{
  "hidden_size": 160,
  "qk_norm": false,
  "tie_word_embeddings": false,
  "parallel_block": false,
  "init_std_up": 0.0462,
  "init_mimetic": 0.7,
  "lr_mult_o": 0.963,
  "lr_head": 0.00876,
  "final_lr_fraction": 0.0,
  "batch_tokens": [32768, 65536],
  "max_seq_len": 256,
  "dataset": "wikipedia_en"
}
MLP neurons of a small language model. Each row is named by its layer, matrix (gate and up: input weights) and neuron, and shows model dimensions 0-127. Each number is 128 + 24 x the weight over its row's rms, rounded and kept within 0 to 255. Numbers have three digits each. A neuron's up and down rows have the sign that makes its largest values positive.
After each neuron's rows, "fires in" lists the words (lower case) most often at its 100 highest values on Wikipedia text that the model never trained on. A number after a token or word is its count.

L2.gate357:123093085159170143085116150123133162143099114142151121122122184131142106145137104135106148104115105115129151172139146113105139091114136121108080141152126111130088134103098158109120097125108088137113145131127162188117089165090126115106143171125114161098167137126136158126088129117157096115121150146169135142132114172159145156126146134116088114121142159097084137127130099140091131137100
L2.up357:115118109103124105120118128102135110138136132163170142108121153166131113107170115091088121134073172112139124144102175150108135134154140133096110086173103088142116119090139112153093113134128138126112098140136124128144105133119113116102170141161114120116160170170156151099127127157109156149081148180115124123129137125120108114077104130125148139118199109123145128097140169117077126129106
fires in: "suzuki" 31, "s" 14, "guren" 6

L10.gate417:101158139122142119111104123125155178147097127109113125155103146115119103152116124112155142128148136090127131108099127190125123125097132100138114083144095127150210123143119116133124143145125142178143136158115082107105111131094110125133180108124146100144124097127084153104134144107084175126177107157148146151115104143130143138096116137131128098120111110169153124122103166142113086105138
L10.up417:147111106140151112177145150112159140113146167075105114126153155118135133138147123137144183120121162092097079116173124125105127138088089153151116131135153135084104130107143142136149125157105132152105108122132120097133160121150153121106121108131109161105151112124110175089118112100110164135133160140135119133139130108164111105091180133077100136162075112134087099130078123187171110129126
fires in: "each" 19, "both" 15, "this" 11, "either" 8, "that" 5

L3.gate73:107126113117092116119141162154161141116143133132109133132143117123125150127115172107180111104111136100158157152102130100138106109120126155118111165128135094119091138133125132133144120086077153112157121159078085127130128110172128159119111136118100144140126173122138114152118124083160068112134107140107134181133092144149124147131136123129111173132106125125143154108147113116129148126083
L3.up73:102142086043115157138108120142144132098108123155154121118118096117127142121108124110127127118101155136176129150082155104145127089131143162188108156122148112172102092152105137143181113085118126099159108099091147129105155122141117127112088101149142154161145173104122109142104131078113106113124110122114135175136117126097128123138131089123108136125102144172155116165154140139114125130115
fires in: "started" 14, "began" 12, "live" 8, "working" 8, "regular" 7, "continued" 6

L8.gate405:138137124096131117121112167142157109151141110110121069089122131153067141153114120166089105130092106149129122108108134151129127118149105119130147085112119108154187133127125132108156130106101158171140098126127132116154090117152092106158135144141120126137138081113088080123154088089121165143135159119137113126135099104155144141127121085160150172145094125121139105152138089114093093091128
L8.up405:111131099149133122164137095153110131140158123134141121110165121181148158095131167067096115115140124105093146107168111092165118155134136153142105115109125141128106133098125151108147165129137103103109120087166168131136153189127135107095164099145166150155120096123129147100123114117162127081157103132151129123120132078092122070115112130128206142128111117128113133125082138130145076132141
fires in: "his" 76, "her" 11

L7.gate540:143128156165165173111150136093115096090114115088154139096196126167114134140119106149131160130085145139129126108089144132121193138137129136129124162136139155126143117173138105113107106084113124115082105177097143154107118179136135181124126182093112112126149128141096165141115149125087157121144138144149142129102126126111150134150111156114121086118114119135134153176118127087081136140090
L7.up540:125113160140119124143143125141153119145057173097108165144099106139152110203142118107157140132155133129118144127137113125122102133151142138171130152136101146148118130093090122125126119133120113152143102124081064120098114123143128110154101104102098118153129117084156141131089105134121120114119140148128155120119127147130136161135103174066092103113184121127104121102140157175112162132129
fires in: "as" 44, "with" 13, "to" 7, "by" 6, "while" 5, "part" 4

L8.gate271:094113111094124112159148129100126146126077136100139162110119139142108111101119116144163086135101095149139120147123122167148100107117178193131133136088107096076137126131131142131128139118106113127108138152151153155117124094120132148138096151110104182123102108179123124094173109132116146129184154122107123150122156151128125142142125149104138182112140099096124179144110195123132112100103
L8.up271:120100092109157136147102198140120169103202141189144100124090140104125136113137142097108151140133119134166168133119120142123137110129100127115149097114116181118145103145112110135154135139130116062146133174152130132121164150069124105097091137099153148098115144170138119144117139100158132121151119154123143161110159112171160109089095145148074129132117097132109142136124115093101113160131
fires in: "of" 58, "for" 11, "from" 4

L9.gate586:169115112167125184126121139108126120145132109106122122152110177080125136123123100130093127118164155126152133113102111108140138173139104161124154134158156097138151115114107113137135118152126109126165123126148074093098147140198154147125169111086160096132125112128100146115146110124124146112167131153113152124137132131063117100122092160136157097129082118140122139143125095102100145126106
L9.up586:132138131115134129162131124142148095092115132108158137188154109153092150159126132102105097104122117129119134158120158116103138115102149140123162116110138130106139139133160127121134125151139112131149105131115080110111198128165130143082144127143159088160103137134117141143148151150113156115104128127131171102140149143159086104152166132077190130130081160105159153122102148103143156104126
fires in: "all" 23, "more" 17, "s" 7, "each" 5, "i" 5, "both" 5

L10.gate491:098146130099112108150128127138101151131159090110110142102110104122120137163100117143110144146094148096132102031109152112158177115133120159090140124126117059119106131133121111145126165132106162120101189139127144081132107109161158159139104128132161085129156135104085165150107119104153138149123136142128100118104148098169137132148135091129108118118125143149122141154125109115101139110093
L10.up491:113116183138126098113140161145160130106143160116079105106187116115106139141099161150110154077167113087117134110195140088122123097148097177167125118132122135094127114143127137128116151089099141134140061098092101151108144122134121122146126105137126168137134110122175147155133112128152099128108137134156106123102107078117130150163147152136101151125130107094113113133167123184131151125154
fires in: "a" 28, "as" 19, "and" 6, "several" 5, "various" 4

L10.gate429:113090174129154101111139149139145185134156172122134157106118125142059147171153145138115131093144128136083122143125146153095089181096149135138186138130131095130130143065084124135112135146142142102158097096109124137109106108125102094131117100160107122175131142134117102163180142138131144108152136149128124131127134105122116125138089158123126103089143130100119070124127115114169151178109
L10.up429:145122116130091090135143083099151123108126080092102156110124140094138074130108125145136107107153140124134123100135128196115114138164159117107083101179120150156121119080142163181103112170103145123152172091114156151125123119124158095105103140130127123114096151139126110148113168091127135129195116099085154112137119128111127112120165155125118141115107143156118160146082123122143107129114
fires in: "team" 18, "party" 15, "league" 8, "cup" 7, "club" 5, "season" 4

L10.gate183:145143119099112157116074121144134139165150133137090112139128101128093141133092135146145144100118144115130121137087136130158097123133115188099135125120161165121121145134140106098068090137105184163130153134109116118169153166127146126091135114107130074118076157096106190101118157142171129121126164117181111170131148124152115126119148124136081135106099117093112140140145152155123130149114
L10.up183:168099134134097113130136112080092090056117146127110137130137109204148087111088146158143149148091152121122135121115109123157083143118096139134140113062117149124130099072091128150117114133128132135110121147087132135124113113137114147133101158137148106163120124166141180152129134115112129131089106115091109141109147136153151173127142148077084160145135164101089098140139125128139116119151
fires in: "a" 48, "under" 14, "was" 5

L8.gate457:103142117159130136137131123159141153132075115096117121139138116145103098128120136154171148101153114106124100126142117141151146091089143162182137069124119132122117091140133085140143091154074112127095116140128164143214127153138135147123110108102118140114120158128101096151122135050130141077151139148124139111103099127109162113167161143140139139100159136119130121148125120140106169118143
L8.up457:110114112125130114094163121139117179131111149172134156105174175151151113119133129134170119113113138103108103114131141118136131111119151121115168082119085161144169171152116168128118099127197167158118086143107095126149104136150133081153120090123125083154109161132157123119137139143124111130144122137124104161136119159148153091105112145153090104129114101154134125132102155129128138149180
fires in: "and" 81, "with" 8

L2.gate459:200163105124171115133111140137140136148064102155119186122143105127143116155134130117130104169120173125167098097101167108134129128131157116151116146138134100184140114149121164135140154146135151091179142123143141130127130153131144105093145153132101154176120173161139095091115121102138093118123145154106088131121133141115159134121125143130121165170113104082119091125128111129130124118127
L2.up459:173133131135115120101091079065162125123091098138128177128133129112102108142107145127144121127125182104134151155112118102143137102154131109093111125091152111179105132159135130139092139111105119113145153152152128133133110138115134116103111106080072122145147106122107147132096125128111115157139136140162156149171141139145128137106157143101134137143074069109110124096132090129079115100149
fires in: "has" 54, "are" 5, "nadeshiko" 5, "does" 5

L9.gate569:079135132111116139135117164120116116104084134097105142108137133151120127127107123126130143095148122149131154157147137103096127089136150167127128074107147104121142147136154158119144139134133154086120108142153146143146141132152098120082145147107108118154141119175132130172144109071131114111103143145203136128136144137127110123111112147167162098154115153194124123099095142081084121156145
L9.up569:132159177123140127175116156110184166145124150153152144123077149089135129145161113117113128116121105154105161156160156133140137134136099076147139124131139122133120120105106116160165102133122161148143152126134164081110077164125127119079144149132106160122118138108119165113153141142110129103135132160089165139145122088118138089175146098119160145171120080129146126113112146131125118115114
fires in: "in" 32, "from" 11, "of" 9, "both" 5, "to" 5, "at" 5

L7.gate458:123111139142096133155132114106131161111119135135148174142129089150100146126127090072109123135126147107100130100141103148127128083115143115176121092115168078124165155075108105138130108120161142114113142088103081119151125140074165096163113100104105104146096143091146134148125142148192125152131159127109117134100135099138133111151151119125124148155103099145115131098119181173111168104110
L7.up458:108103086141102173112086136136133176131129124137111137130131138132125095132113096102150122158138108164124122076121131144135101123108107176120124115115179158114158163138148113112143089111093119149156136082095117102146129097138168156109124147131091166131117192169192148152128120121136140141147096132076141124128112108164143125125163100091150099102134093147129158128112122115101149108142
fires in: "of" 28, "for" 16, "in" 9, "following" 8, "after" 6

L7.gate137:101130145158131118120113141119126143099083124132092119193145120120113107090122151103066131109147142103100128148095188086150106132155136142102125134129079140173088173128094117132113153141103120143106088134188124115118156127093109088133105154156128111105127109115165141125111147126140103099128121136114117137111167079169098117116130113139171121131107093084134101140117141134122101129102
L7.up137:137095155113127131106107127132145116143138097142159157142113130089162128119122090136081147129094129146073120147130161104111137126097093100180096069141119135126114098106077152075154130166095146148115122129159116147124115126076135117159122091116116143141128109120143091113118137140125164135164133119169181151174118133136109113093121103156156136134058132182118119123117114108132144115146
fires in: "that" 26, "this" 16, "it" 11, "he" 8, "com" 4, "environmental" 4

L7.gate251:122112123165092159119095111148145167140116136121109176145101166142124133105089115142125106145153124106121098081147132146167104134122172096155154117122087127177156119158125113145138159119127088124110097074120080159174144152143152159125123101156144118171171148135131141151144127073114099105112141117094121141114139077165142122172154142138152143145142138118122118074118140121103111142159
L7.up251:075131122104107152101130120104104128100166148150138134116112083108084158162069134121164160094166133134065147114134111134126130102103073134107130172128140141150179135113117139128121126122115129101163172107136148132118112122124143116134137129139091148089091135139140120140165162131161128137118113111111096132148117122125148128100127102121136136104189152112126155142173169145130189091117
fires in: "to" 37, "during" 21, "of" 13, "after" 11, "following" 6, "in" 5

L2.gate472:160157141129103150119153123105124111147055106101124148124161142124100145101144108164106114169111126115108137134130105123121148119126097106121133090119153074135118112127143178088146154133104105132114120096113170133095110122159116158146171117128166125158143115143091122121121149116102189167150170101129096143152127146164090127143129124135128135137108149098111113125125121160140085107114
L2.up472:139193087103107150147135126122138116074115135118123135137148148108117139130118137189117084127083149128125146146150140146119133124156135125150075167125116136100130134136113131079123166156076088113132101108094099094163133080149148095096131173114148140135101115141097143104156121102136112128131142114104118141126133137140121146165157144111096126136131149101129099103145091127150116075145
fires in: "has" 23, "is" 15, "are" 9, "player" 8, "does" 6

L3.gate394:142153147141135162127131127122135108135129122103120139111112057112113130083169153131135133064120133137149124181127138138143122096151149104127104134143126146093156136086119124135135125129167117110117156130115134116108168149140150126151136119139089173159129169110163142110152126134142094085110113103127128149095113126106145121145103155135141112131189111123148158124093130107088170120098
L3.up394:127162105132120113155105117127152132128150115083153122147114131111149121120172118123170110150164111126116129138122156161104159157104131114186123113136159147113089163197148111129157147134121168174112115138145102107121090139107112107120147130139139131163131184189156121119096100099137138118119098090094125112146121151118109125160116172152102138132183113111129092128120137137079141142083
fires in: "to" 34, "noddy" 5, "among" 5, "particularly" 4, "also" 4

L9.gate288:110132110137171099109108149085140109090128176109150112109134084184103097111140161131123139129105110128122160162160121124131094127101150157116094118110124115161157105147111102134154130095149119106162115117115170139090148136130102114067125122144111135137131119140099146145116104136124153138081124124112133135152151136182130153096098114085107113160105132162147125140157166128126131100118
L9.up288:110166112110106123137128102161094136148167160098113162142094135141127135103097139129076092083128135128103117140091136122119124091147140086116131116126161170100133148100123149117079112091132130161116176180142117096130137138125105143129137147119145087119156130147161153125161107117135121146103095131127101152137098106099105148178135099128118169089117171122120138153148124128122126114131
fires in: "to" 46, "on" 23, "from" 7, "not" 5, "i" 5

L8.gate445:120156090141124137113156084091131162107126144146139149141153153128148120121105151134160137121116117132158166148100157089121119106139166111090108125148131125142131096136099181137119084106163136103166124113109108135114118111164139131120130133148072101096129109103155181118129146148126082151099129167121148162113143141139102137200129126091133140147098127116167138107092102104104144165118
L8.up445:106147127125122126125123165169174149148128140168129130134145137134093174135138112176128113123110142076115096141149169127141033138140128137108137115126147142126138111159141174096108138133114134125166113114154138151160124105107109138123149151134098156135156129119191155149139141120126162157131084160125099149145100111160166130118093118156163158143144148067124117164142119109147108131133
fires in: "had" 30, "to" 9, "continued" 8, "began" 6, "was" 6

L9.gate609:099149124081099089146122112108175114120092122131149067092064153133115142099133104133170125106145140080118135125109154117131057111117142132091115092196123109113127126157124125158135171130138129124162113116132141103153096125100125109139125124119124142143143104154125106104158132100146142139152116111081064153097120146115134096137114141125133124164126155132126116125120191125140129116085
L9.up609:107134130123112133155108128147159147089085155108145132139145135103068096159120113119132096122133141137144113149146120097153112164151132130114105121155123149077173137127134080080111159109103136161105113145152151090140160113128126118140103162131096109112124146163068102082149140104131130092144110161143129101128136121131175130095128157134074140091122147117096133170181113155111151105121
fires in: "of" 28, "from" 17, "between" 9, "the" 7

L7.gate609:147134147106157137123144142134133154121144162118162117146178097158127103131144128094116143131123120077160108191128124179113109119145144131122139123130144114151159141134093149139082136074147141115145099156154152139124158122095127146096122138129127131108107151145176133153149151179147127144085136115185169148112105097108156117115105124153129119140167201130185096112101136100110127127143
L7.up609:119145110122146147094138178167147091105144104095131148142122106151138087151180148120131131135157133125118120106077139158120144108131128132121147109104140082124145098163140134192143151157183118113099100113166143125143090164140092134120144093103171126121148144127162094136138119096134153130112145114106113140103093166141121159163133146148116118160182140145139145143160099093124135087143
fires in: "and" 53, "archaeodontosaurus" 6, "rico" 4

L2.gate258:141139145141126142104138109130138138071122138106133122149076174108116159116115138149135129151158104142119120137123100155137101110132115130116147063091133141097153124134116147085120141127114151143094114137098129153079163089140077154171088126151134127142116083096136122127140145120145158117164148110072128107131117146170148128136147147094074116124146113141140120154114128120139117159135
L2.up258:135164128122120129120123091093153134116191127119139140162102119096138162097101120125114108163153145144134087123106102151177144098119098132103116074114127126134119078084096154138147120115146157147154122127163136133135120116147102131152123140122142124104171090089134129157153133135103134144089099137064128110140137190141133157077112130162126131142127111121191127166125082155120075159114
fires in: "city" 13, "ship" 11, "town" 10, "data" 9, "hotel" 4, "code" 4

L9.gate41:189180119152115099103116147110120141083087104110138110158152099163101135133137132158103128124130143104125143142130128121126133135154056115117147121105093113122127119125131134137138061099137109114145194123108140148117137153148123125084116087123137148137167104126134148141118073138131077088117125127156141114117160158166141114112142145178085148094164148084163113132134089082118147134173
L9.up41:159103117190094109145145129108097145085127114151170132129173066161119109128156160174137103144139125123114133144143141140158135139111066126119148118151120118173166109124129118106149111123086139129158145115150125135102116135173164144100144087133139155137086129157147141112122101106144138094055141127145159122140125136139102107115139139174139090120172122100116133118091112127118125156141
fires in: "and" 63, "yards" 6

L9.gate139:108147139154186114124145108127110095127113123115106136110121143109102135142162123129150093141131126147134063077117077176107124090135152103116096156128088098136106135138110108105171135125103146149113161146080123129112142139140169123133117148109109137162118101129165142159136123148181139129189143109120145114166107135140136092125101159136159145152114121144182132131078145090121102164146
L9.up139:105148171122159096122132141151127114134129151128118100129103149105144114051109158109098151153127128123116101076137136147150092099117119079117115109133138118143076116123123094122107143166094129166113112178111166155150137136101131139171130101106139147170140121137147093136100108124139171144090165090152120121181125135154112123118101157123134139182102131155147118111109147111079098091161
fires in: "as" 49, "dangerous" 5

L8.gate387:118130122115146099177097127112163109153126095109093116121127101124137100155106127123087160119120121103151097150133120119095126129126175197153139160162157096098169132089152112144143165156126150153114134149133139133146087131174125108119081132108147166154131118144152142132138131105066117085136109092174119140135164085145158104166130156105134103092147104107118128115148186087095118089092
L8.up387:092156140137135147101131141088147117164163114147167122124116143133123155137112135130160112119137120119094129161139099124048136095157092148082126119141138084138113151119138107129152155116154166117118113133121113145142120118093114155145124120122085107106130129086162088145163147145111141154106150167102111161153144134136093167172116202100149128123103149163137158129111145133084118074118
fires in: "in" 42, "of" 12, "wrote" 5, "for" 4

L8.gate540:176144128136122132106119156150105138124104136083128112152152141147146141133107139161138141128140161148117153108142114108078166142123114126111134094147133152132097115162140086150127169118131133161158160164115135115137080175138092146123092157114132137160125123118106146136137177135127106113175134109138130105089158087145126160109165166075122137106071097144108113149116134158152144128121
L8.up540:170107123145144112106129126115091128132118129148146110055164078116097152163152113132116130167133137179076148146162137126130090124148121116148150146134122138116149094150160121116120176119116150119122121117142097149152088094139133138132164139087120104101123122134080123148166153109165127080150103170149134155094096122143143111098097145111151122093137120108113126152114104094123105108133
fires in: "it" 18, "him" 13, "them" 10, "in" 8, "along" 7, "under" 7

L7.gate422:159099135142147123164184101136133140123127112121103100127137138149129150115150099152177103113108143122125100133115153152124129111109104130144123113125141157120145113162127161154154104178132150172180145120120069138070147110147119156128119146136139140125081080094187103110114127142114171135126114120142088145076141134101104135115129104117124126136111137141129138113095149142104131107151
L7.up422:098127097134111138118146087106161125129101143139083144121122135102149142136098139089156110107132102107085097098152101085123086116139144080123116140168112089117111108120134156117168138151135174150112165135100100130093117165137165114103121127153124135150170089136142123142164138106147126112189088151100137094123115130088143135119126112085120105137130137134161161116154158120098093089149
fires in: "all" 42, "of" 16, "most" 6, "both" 4, "each" 4

L10.gate520:126133139150120121115145158125115158127149109147146140169143137163121143137138119092130169104141136111140148088140156106159127132148120143072152148133114154135144131132109129099083166149085121137116140126100133139137100088122141145128140140140137135124071143124134151151164147109159135097144064164155138158127163114113085134101091185134144131119131105084139121088130139112129136083178
L10.up520:147099112181081165119136141123147119112139114132135148133083147103103159125140103122124148124123113104088172143131130126106094158101122116106145131133136122080137105110133120175049113159095116115083106128127081164162079117141133160153116136124126120109108117128150117142125136172140161132098135160137109127084085112107129155128151146120141102144106140166169202144109143079129152121154
fires in: "most" 20, "more" 16, "a" 10, "the" 8, "too" 6

L9.gate25:154167094176134142180147151099099156149116141096091120114093091159114137113162131101136117115124122071129153106195131127151129136129087140121142105140112157145145140106122129099134167124131149069176132104132119168117104112129112142116155153055117143121111133148101161180130091082113140114181151136130088122088113137141124132139154114119129171118131093143138107117104121127103125115116
L9.up25:128158101148168123124109123099164106179114127148166121110102096142126120143087111100092140152166140085165147114112110140122143146105145144116154122122077129108093131070113135167131147129109131131149153135103107118121181155127124160127118130095091161086103135138109104145158154143131197096128143141114139167163105134161114120133153155069113113153104095159116168090148117124109123116093
fires in: "in" 65, "of" 28

L10.gate187:103092148105094145142155119157162134144067143114132142139108141136086143148099104137143150146139111132119171122113130129118156054140110112113095090157146135084147145143143137069165136107132149134117149140097111090128136108143121074140156123133098122131116106182158096149103154098118090123151104118159124142122124120170170125104139124131152127115109131143107181091105168131103125102118
L10.up187:114115125143153128116112136135149135099103127118150091129129138155136123079156141104136081135164123093117097136115155125146142152109128178111085114130168129162166115125152131088113162130064098098192143170097121160094092121111115161146098117106110138126109170135083079119176137094113125150140113156125138129116130140125165108066144124156146112139123164131122135159097151121155140131099
fires in: "of" 21, "her" 14, "from" 6, "no" 5, "side" 4, "the" 4

L3.gate136:157131114121124160117101153124112155116102063118112109109105137118081145111124164071097126115137140128139145127139103091088110097124147122127152129132147114157130143129122144141153160124124160145074144129131116141118144116138121103188149121141097156152106134156113193113103133157100176120123122147108173126136134115143060180133135128113122102138152132172148166133093123149100118138135
L3.up136:167135122116119157164106075116102151121113135144117148076111084149118122072113164141106139093147124155146164125120130130122139131120110103106159126142111094108125154121083166080147148121148141162087082127146139129123145127130132151086101141134099116160090169088103150143108160117136142168140131123117166096123096188140120133141137171102083112113091159134118130135177068129138137151123
fires in: "to" 58, "could" 10, "will" 7, "can" 6

L10.gate475:102184168178142120108162104157147145126134129141114133073087109145131126157087135089106135121132138116162166112147117122110135112120105109066142126119099129103094148119100126122152104143106157160132153106105093144171146134141138110126121128137141122079118138141117108128093111135103149117174141137112081157124160132143160117147132139080126111092159144142104123106068104104162107115142
L10.up475:088116170135157144166096111123145122176198106138125124125154124101134082101172092130162135101098143159136132118091107117197147148147146123131137125119074165107141154103138141142146158104124146123121160120137085126148108121106128140125099143150115113091122121205144097132149125128186124112112146095131127138108142152114100139111137141134097135112137186149120117145133148109122122144129
fires in: "s" 30, "one" 14, "a" 8, "embassy" 4

L8.gate61:138103124169142176147126118121114141160150119112098091096123135129087127123107144167120167122121127094140103118115069135144168086118140169114145081142173128127142166079110102115131144136092100155134165071124123112134147130131131156112115157108160139119157130154089148108146086127133139144145150055107103121139150109131103124141140129137147146114093125157118125109151109145135148112099
L8.up61:058120149109133088124072107117107132136153112123131126137139165159144136178126140135119096130126139134126123106064132110154151096162145118132136133156113141160139148100154138145086153119134138145122094143082130120111138132116109137091143131120168108160103074085147144135100127123167111186158151160142163094077148151124097159113123144083141162062111121118137165133155126134152103105112
fires in: "a" 47, "an" 22, "of" 13, "one" 4

L10.gate56:113100133161171122113162137096075136117123104118151138145150089075107151140144105147096098115119125110126105084084116138124131142091107130130094105130132140153105122135135150117128139104171164120150103132147149142119171126127129108160170174137117148121123122166114135088114114147158133113137182131129132142110093068178150133104144143102137132131139128145144179114088141142127150106094
L10.up56:142126155157170133104141154145085112155154139092121115085164176095104110130152095158130145121132097146124150119082105098148133123125103103117111134133135122118132112150130164172108142137143140111116118096123159159182097098137108161148134141135126105141091101091113134128130120141103122114084136116159137143121134121144106114140137174142132168140159189156139159168139113128186154133155
fires in: "the" 49, "is" 10

L7.gate44:136127104169148156112141121153166181123129123146143117086176118140130124127113133114141116130175128139161119143112166115087112108120140143124140096118121146109121114109102147109139138117169143146155119149124138161143119111142187120136145144154130169148095106184128157133148172096110091122135140123162119144080126100136093137158085142104115112133145119153150130092107164134153112115093
L7.up44:089143123117132068135160159104128112122111140118102120100102103080155126074132135139080135147136198143161150146133125116141156163139136158094144091132146121149103144170142119140127108165116105110142188122171126120136113106121108079105109063166106110175139118124131132112132098106124138119141093141191136135128125120116135133130112147113144078161092117116124139111127134163134082109120
fires in: "would" 25, "to" 23, "said" 7, "could" 6, "will" 4

L10.gate51:107129127153118137104109154144105107135090163122119104079104116137178158095126160116149142121156113130126092163144136147122093128100138122107082127125155103132142136150131122144142101172199112145138136158140127139171150145165137099120160157145126117138148118157118179100092113137146159088099107113142111146093089139193197099098104116106187127156113130113150135123119127118180139142114
L10.up51:133141163141164154131121093110139101132137151130135151090114121111096126108120116165083109120159153111125169114111117122084153109092127096158154089120105125096095131101148096086105121120100166137083155135115120177130102113167090139154121134134109155152148114157099157150118149109144119127136112107175119137147154158135154121127130118111120081121126164140123118181097131061111115110126
fires in: "to" 98

L8.gate560:147145076147154129121085099113172131133078105089118152139122109175134133111109104132125132080101084117106117138114091124147143185100189127126113117122130117118080127116105105124179130181117119145109142105126152137111150106100151136169109132112096135109133103154103156163156102145153157081110127161160159129174168143191090114130125152113158109111151143112134133112138164111116116144111
L8.up560:116154090163137111133154153094140157135134107103109116118148101135123112110111130117101112167156112162107109204144194129096104123126128141128172097134131104164125168106123134082155129146143091128109075137109114155073139111120118124126148152147141092126140153121123129202116118092121136101153096080105070132134138110114131167137118125139128144106122119121112101137116104089134101163133
fires in: "to" 16, "t" 12, "not" 10, "no" 8, "8" 4

L3.gate134:086147130164138128092128120098142126119130129131147066125146118078098155132127158121141127127107122106096175127100156136103159121139059103142145144120126138151168161127148146137134097142130090104116159143154105091100128133167119184125118144139124082144109153154156106124132118124152113151103150125122152109133153088125133119138117136132091090070127095141195132155125095099092141156089
L3.up134:133130070119122070142107116107137134140140136195119100123142138185085139174145130157114103143144101158072134107113119133159139158122088069143132110139132123154120137119115122102125120166133097114137165123124109135121131118154135130144129134118159122124118145160121096132113064141145106150124135093161145095143125127129172098120076153142104096127090151146133125134135092088160131157123
fires in: "it" 22, "there" 14, "century" 7, "london" 7, "etc" 6, "number" 5

L7.gate74:115133131097137106098089160133154116148088161131143160075143119182142111108114149125113126122099162092100121146107136123132131143127156105142134186123119110094116142138142114136147135103116099097106146128102147135097156170111110160116111132151134102161149112098149120157205140134118144114122110183101117123119126079102103126118142126107104134152166096134130161095159130081086149181100
L7.up74:090139155154108088089153098107124137104146170113128120150147113106162117085111146140116104133140128124096118113127128130104131102126144098097095097125130123141108138183069116131139159155091152140110124104121130144116070191125139137116097152116160165086114185147153149088133111138157101113114181156103118113121127133128147122137137132156115187113109173145145112107131146114155150108119
fires in: "adventure" 17, "as" 13, "submarine" 11, "incumbent" 8, "term" 7

L8.gate545:105126125161151170117077162141154152127100130110132102172128128106099121143155130119114138097122120146140115110118150129149147119180080107114132097144153146138158150146125090125145129105139139109160125108116102116086119103152086172092136136077107136131157116157138150152138078121145135106150150137106134138097114121142143174170108133158154179150109156141144182135128132113094119115143
L8.up545:115150156095110139140128131127143152047103115178102085117126141141085144182126122088141108140141157120095118080112160139118132155133098107124145140120125134139123104127153136124117117099092121173101115151143115111141168118127093120092124137148130155120114152151163136122142133130152086066101110183151138173124151107116111106101148104100099088108152113097152128135136154143083125134153
fires in: "other" 23, "the" 22, "two" 12, "both" 6, "following" 5, "each" 4

L3.gate185:111128141119152144116093130142140120132133109151135098169127150124102097171120109090140108156128114178119133108153102131119159093134104164112135108178109125083114134136111141139152087148128160119158082151096097110090150120185088153117147161122168158117098117095113105129139151134085134118137136100137117173112173111129142180108156171117161123144122156130105145126128144154124114104169
L3.up185:111115150155146118129091156081134114089150086167133119101077109104129103186116136165117097150116124119124153105166118151093153088130131126115152115123155114113108093163167163123143093117089132140155108178137116138098127128173085177091109166109133133152102129114099118149126112138130149113145131129118142129137118160137168131125146132114173135131146154120111123148147118139123129077150
fires in: "of" 64, "are" 4